config.yaml
hidden_size: 224
norm: "layernorm"
norm_place: "pre"
positions: "learned"
attn_scale: 0.125
init: "normal"
init_std_o: 0.00265
learning_rate: 0.00207
beta1: 0.9
weight_decay: 0.15
final_lr_fraction: 0.0
max_seq_len: 256
train_tokens: 483200000
max_steps: 3687
dataset: "wikipedia_en"
MLP neurons of a small language model. Each row is named by its layer, matrix (up: input weights; down: output weights) and neuron, and shows model dimensions 0-191. Each number is 500 + 25 x the weight over its row's rms, rounded and kept within 0 to 999. Numbers have three digits each.
Before each neuron's rows, "fires on" lists the tokens most often at its 100 highest values on Wikipedia text that the model never trained on. A number after a token or word is its count.

fires on: "C" 17, "T" 15, "R" 14, "N" 10, "A" 6, "S" 5
L14.up636:520521550480511530475487489446497485478498492507532502526502536509494495518499511478529541495503474515436465520545510498502498515479551491481536468475504505560493471501477535524468498472497507533474537498449526462496506515514500485484432472504490488519497511507510515498518505485499526518464473562496494544446503464519490501486459521570490510480535487497485474510529468498480512496500477504486516491498473524491440534542517503491522519499506507500462495514593488510553478505482514496490547510499501483455483504485521515496476495509512513523506507510484526511483544476493528510
L14.down636:503485515491477501542493487527496510492493490461493529527514508489481508480540530497473469516500494499509485503507500481501561501509481503512493476486469475523533516500544495454479474445547516475482525466524483500516521507529527518553507502498523487493492490483451545502490465473521512509537508520513485470510499531457476459485475451444519482539498500524541508496515462506503516479517508524526484511485558502516524469496506487538449509512485526529546534454448536498489525505489473509512489486492527483540510463500504533516515510440440490541469492492453489546481456473498497464

fires on: "," 37, "." 37, "c" 4
L14.up36:496544457501510492493489510466508471489517524560480539524517508490439529519520488477488490485506463487501499492502528485504513482519525485507482491500464464543489456427475510487475519480550486540506481530494520494527560514497499511478462456476528475521518507494471524471495516495483477523493478532496508495512515516510459469501483468498486534508566516483483507527493459480507474547501460494537535494505549514523480559498533504490503525487504514520474497511557507532523493481498472515531513526490514480517513511538486504523508481483463493547493563483524471507488550500491525488
L14.down36:502509477506513494496485519495503509539493561478478484518529511500506463529487487452469491473492466513490488507470467535532499524523507481482462489457475544521521464546492508511431534518521511471487512486521507463479473467552477514484477520486515518529495507517482495460494488478533476542493490523464522468489504456515506517460491486466503502531534522475549462517527483514511459508590491527491514500476510471488501498546474473494472501486524541505512486507432499496493506511502501503545452492502543494474510468493524533519466483483507507547508504510503528502481486522507507507

fires on: " he" 16, " which" 16, " who" 15, "ür" 5, " whether" 4
L16.up263:513511501457486483475506465512496523511523495480479514506547491500454537512507510454486500498548486508478491534489474521518522483489512497542513509501495485516501499462501447513507467445487539461511498483503501521502475538489522536484497498500511497521501494479532518524525495469500473486511458462548504509522502485508496443500508521498514544553504475508495483544512489504519513511487500505480507452491475505514529573510527558482462520536518522520566484516495529499538510490474545469481545463489497455510545482463499518516462494486488486473483495505502469542494513494437501492
L16.down263:485521538553449494506562490499506494497526469502480527516487485544483507510527471509474475470506519465510492489440493530465528499575455485519468459511523529496522526507521467476505503499531494510554524532503522477508466475540480485478496486545493507537538499530499463497508496478505507487508477508520478496508485540515481491529481457476472437466525512472450516455501479504521493502515519469534509535487544492460478502515494502496523476507499475508486459524446513477468501501498457472481487499515529544509454503514538489522503505501502508487506556488525518484547530502479455509

fires on: " |" 39, "|" 13, "." 11, "," 9, "up" 6
L2.up69:465470481511451522487499483481504491471497502492507539504540490499514464465517529495518499471540517450496465555440524538474456498491510511478457498533494481502484472549470502534494501504463505476465516531493495541493478525489505442518533500485524481494482506501445514452531510502471539536519489480494521486523490529509503514453470503509463550491513497506517483497534467520518481475505488516529525465453480519449532491509519515475508532514495527526492491504510498481482513526491491501538473494468523514467513497510503520507511535503472491497528554479492456516492482525509495498
L2.down69:496485512507483520489462493521500511520520548491493519491487461510483504451467493534545492484492507534492492474521498495506514479474480457540520561490517522519508459434501483462509521520545553528505494492492474509495505486516514505514463476511464529519473492488502542480522486537522523494453484534503520509504538489493519501560512490509515447480470509489514463481503479515492484586531486476490484484508572475495483510483492456500520498470512511483508489477502494503501523517513495547499466488546499480519546521483499479459508541461517499481465526466486466508480482483468519504

fires on: "," 18, " and" 18, " so" 9, "-" 9, "ly" 7
L16.up222:521490483521517481494489502475460508497525511482493499543487434491462511461518521511501504507487478494471530564464516515514507458433485555527512484502423522503520492466454516500523495464463486502475470507512492542473501533492554507461478511540470502485516475485526524461554482488545479498520466514458484511552481521509471526492473468486482510484486519518536512516515485510490492478504469507531458487522511520462522517507521526481524549558532534446510509506501504522519468479473500467517514468502501511520468467508517499541480518509518514479486493459493499499506524496500458494
L16.down222:546486530454467480470505517508540479440482505530516471474541485478506518505493460485567518507513452494521501482510528514491487479501538471518495500535526471507518559504514449505464473537519474505504488499515460481488487466476490515543489498543531494509519504528532512508466468503464530555505465499472465524460521473526499482477483505538467480492524486509454513478492521462525510527461489494518480498539535526467511550461519524553511517515524483479528494500514475483477493479521476498506511484482504539471491579531504452490470504484488489496485484505492482521471515465494489464

fires on: " |" 35, "/" 22, ":" 15, "R" 7, " and" 4
L12.up342:505447476519525483515496532494496484540512517573493503470537535522484520492469474510513499479506434471492502486570498546496468492527499499517525488513457505497449494453528501446467518522546549494509480514465530485524486508498466469490492484567500480535453492459482512508522526510483490523473500490483521482492523483523479461484502498513509500520557480505499493507498501466542439491497479541525533499489467506507514544495491527513477478484527489474514521524493525485501485459526469521489517550521496502507500508529516507517498496509472479525502547503536482522487454501494493478
L12.down342:500499502485509479480520444508499491519512492474513484551464486503496487500471519525464460478468492515483454502497492477482468543522519498496501516512486476522496484516493535517497505499511512518504500488490478462533523534506512523502486524478484475503516477493501403507501535513503482521506518530516474467509527493484452534529523501484496500580506515459542490492508518511494469525540467494455514495506494520457464524548507460473488519510508509506508494469467486498545482477541550529509513508480460497497495475515529526529584493507487513489499489521518559499482441474494485484

fires on: ";" 15, "R" 10, "G" 10, " which" 9, "S" 9
L12.up278:513529488526484467483467529490473475499513501557505538491494537467504496522505542559528519469467507535471524481528519495472480496454525529519515452495454474556508482480501495486500485508544498507534509520449524510519517524479521533479486456502522480494474488529517518486503553504504501526495478517517546487479518471511503463495525464478519534478509506512543499505534435490523522480499507507484507479461512509483481536507506496479492508528505556520458497452527508466493475461510490494497518471507521479497516500494473512519492457499484474518459541541522487474470548492484511498
L12.down278:513509516471529522506502490520507480492532546519533521517518486486510469503521481496475533511533475499466507463495436417490508510561510481464489538477513503529464500484476528502476472483530480531495489489501481466502473497492498493508509490521489524513470493501489432481521547496479476544487573520537491513486493469525521501476514487498487505536475500526511510474508502497519508524514460486504517488462466484460506496528549448490466463493505484510491490517450488499531512519482515455493485492518538520476519474497495479509490487448493498509528534511529514553466489481497522553

fires on: "-" 100
L15.up167:492507514491519483506492470457513488518481528511500522549500466498538488480546474503456548489514509493504502548472484529509482477468535526512522520478459481522473495485455451450467502466503468528472515528481493492444525516508510491515500479500503462505494553543449553464527528498519504511467460509486525457532534513483466520513554521455496503531506542467516496545518482457524509521508509535514467504482485488501512527509515514505498503495539522501439507483523473461493513522501485474532464473529465499526475500492467487489486471503486557459488519497491494500513499498495510501
L15.down167:524506529464505546483456518510481515478490492498492534486490503518513528494521494493509492510518481490500509502482513482487514497502499460473477508452487493510506483499517514466486479538552440517487465504524526493480559520513529518499509472497500521517505544505507479529552502508469466470550476469448489507513543536522481556481535495519470488461491531483535439510543484479509500499474500478491479501522540491498538522541531527490511502456520522523511490477483486518459459465482508507529496518556466561496468486530510524446495519459500494506500597505491499490516508492477478522

fires on: " who" 22, " we" 10, " close" 6, " he" 5, " she" 5, " footballer" 4
L16.up478:539465489509495472545490515505476488512498552470498526495552544490488479493470540513494500507487509481479510519511493498495509478501515501506496491487451516492521497463465483461474485506461518457502483511478463543504537502494546528465489478496514470472497553473497513474521491516504535454509512482480478543510518481473548511518502469499504493482498463503513504547497488513503552496479504501539541472539498557504525500515500496486516532555499576509472504478491467508504451451508539490455506482518491492489558471484505509529486474520488508546501511521530513508470550496517470507
L16.down478:490531520500508519482490497519514496515534528519489527457479493528494502509498453496442530509546477508493521519495502530505497463500489502511535518500502514497505516512582511547502484474507485486492502473468471498469471497501491512506532512492520507506555508514508415505520508476484481474496503492514511518457522501560495528556505432501438481508491526510493480477483500487529517503446527443513521519530475500457471540478484533512492520519511493507478495493458483503491482506450482458529509500478465537489533484458526496512487534492478523499525500514500520475555514483452481550

fires on: " cons" 11, " responsible" 9, "sq" 9, " based" 9, "olog" 8, " Ministry" 6
L6.up539:535451511510520498508551484476488472502504472503459539545509486500489523511448509498515486526482495468495485496508473525504491485478496523491529540519475446508455498519487512472525514456517500529498487457490540485497510483497480497486488506458489505507515505509470485501548514497483512468567506472489518485480500524505481492481480492468499524490487511500474500436525501468434521525493488522516481445527476491426447468501529459447485505537507513487499497505480510500526495459455542463515531493485510472504572510529502479494498487566499475523526530526494480504465512500483531502
L6.down539:507510520535505480457501511520500511528503511478512503475524481489516493515458491493518501501492533478475513516545511489526507504519487480492433483447497534464488452471561500509505508530453511515526500523523509490479507462498549499483475463502498517474514460514493524538490514509515504551550516482503533491481461483490468483507475515494469469547479508514477510539479492484496541455515494514462483509506486484492506495425524505470513480487510459451471526478542522524480533515499448483464530458513544528530448513541503502486493508488495475513506474484480501492477524508525489472

fires on: "-" 88, " |" 8
L15.up234:498482458444526499511444487467509532530511488474510510504500456495513513409524502508472500480554521494480518508514509484516515477491528501517506476499465501492470484508493425496486516481474519474478484548515494493506511493484535422518530509456500480494472551489487543470523515498495548512499482506495515492500521529474504512481516507524521503504510540510489486499505432503500451502506513535506463499511500538535477475533531509517507508510490505503487503503520470468513505518522482482494455502528485495480490459498463520489503490557473480436492515494479477494510446503466544485
L15.down234:494538500537482513523450483506458488536563452472514538524475487488508532461505512510486452490489487511486506478523512484514482525526520432494513505480509468491547440493514461457517499481481517478506468493481518495496542508499508491492507524493477506489500510499522508492506538477501532480499512458504507525512468530482466518500496513491527538465474491474552495498546498468494458492555477512482460493489531497507566514558522467530501496511492526504512490486458484486503491509536510489521512544521470491503513452500522519459502452495492493503476516522472522458510477516487505531

fires on: " |" 25, "," 24, "ang" 9
L16.up561:533514499507485518493498502481517508495487539525507506519541505518440494460499485470490488541530463519489485494503512539523502497463510496550509443472446501518506480451505489503467504501549496466508503492442522472495498541494459554431486450494522451533497517490495520473512548511540467493459517510488516504475488525512442494481490464487502494502538529470502546498527469478496516479499483498531541514489477532508459501519559489494527490486484516526506476524527500482542508478521518468529543523501486510488525502563475539530456513518501486519504502454486502480530479478504512479
L16.down561:499526466463491461454540489532503503513515482492513486523509459514495523514494494460487495547472482415517485461532508473510478537559491492481486512442480506476478525486510493472520511518509492465513479465551468527500492475465505505532511479479501501489494528501528513487483475508494517549504495536549485481495529519482470540536503508528500514558466525488499486501477481507510471477592446506497498490482503483487508484512527466560509500521537474485490543502517502511468484513528514463485505472527537481476496493505485480516501467507512491515533471487460489532546490530496478435

fires on: "," 35, " the" 22, "-" 9, ":" 8, " or" 6, " |" 5
L16.up522:525520514515551498511511511466512482473555504488484541555493430516496536495517579508497510498478502491459498515483522450500509414441500526490491513527512511492466486462453505517505537481484466541496462541500506537487522518494516485470521519504478473525484528463448524509498555502499494500523475486525516519504504542478520512547480526502479501515505473474504495484496490466547483518507482508547489478496472547506473513477536496498519499518477487478483500512483531504550513469484525487509511512499441522479485510489515499518453523546481529468542530489500510503490525473474504496
L16.down522:507493516493497491491467526503556562498455458495507497477521500486498499507497501503510492510487551501521436498482535492473534519497538532515492519482506503484501480536476519500485484544523501530504541428523479472471524495478491518530467476488523507496517520503472537515485457516488499525541512479496515462522480476505485473510526505542481465520490455499474472485489508478526458527553524498504507484533512522513481530497500490528506519436472493496577461527482492510483505473463536533527498481503508479484498507539520507481491482465497465451520548477477510536522481501438489454

fires on: "os" 11, "a" 11, "ra" 8, "ett" 8, "roy" 8, "do" 7
L15.up309:516525506473474507497533456503457488491493533545545528502501484534498494492511536484462553538460522476536504485474534510515474503498472527478506511502486514521455479491503475529509533533450513515532494497514484505457480483492512452492527479483480425474475476523502513495480488513489519507478460504503516462536510517512471529468475481557510552446436482511512484517505504481515482497492462526501459499508507483503521470544496494504517470514541495477503497533500506474538491542475502543491480495479437503504496512473506505539538544475475498509499476498461459544519509483490501497
L15.down309:499479499494478507467519532518537477497483528498513477513529529511463468496498428534482488438521527518446509496526493505492528509533518498532521501491499506506475574504522533483489494469528481470451526511497498493525511507516486526508502527503488524546520525497535460484509478471520451543499515488501506493503563500482525494479481464454499454525504525451497501502498484488493520541544506492492514498512539489473507505531475530479504488495506545540491482458507534513551561503494506487488474508479509480492509480472487501528462506517488494472519515490507523502445510514502476403

fires on: " |" 87, "'" 5
L15.up638:459484464537462489502454474505513475500513507499533543490500468517500502468534521548459565472445497485528504492466515531460519498501522503497492440536479493500437466467489464483492503478476493481471513493492524501503476513516535493516495508524503472543485496520484521491506506509483480511523522503498519466514519476480488505498470533487449506456500455490468501489528526519500505500499476530532496500544477538505506498517534545509457526546524490488488500508506502453504493522526478459470494497502494488503481504524489523488535485539473458513521495458479474555535466500507491506
L15.down638:481475510519497528483448506485480502521505494472524506522461488515475456493470481476470534492525498519462513482484482520561540490555481425514515478480532489497502454504518493485458493515486451496470486495471475484504529499524538501494502523481517506475501504489513481529490511455512504507499512480521506505518493454490479529522539455512471465501512488468531457509510483477532533493583455510511495488522481485476512470503521559559526478561520501518497477445508485498509537527538511506544504489497509503500488536483490500512497507484504497478519510520496476524529466502462531543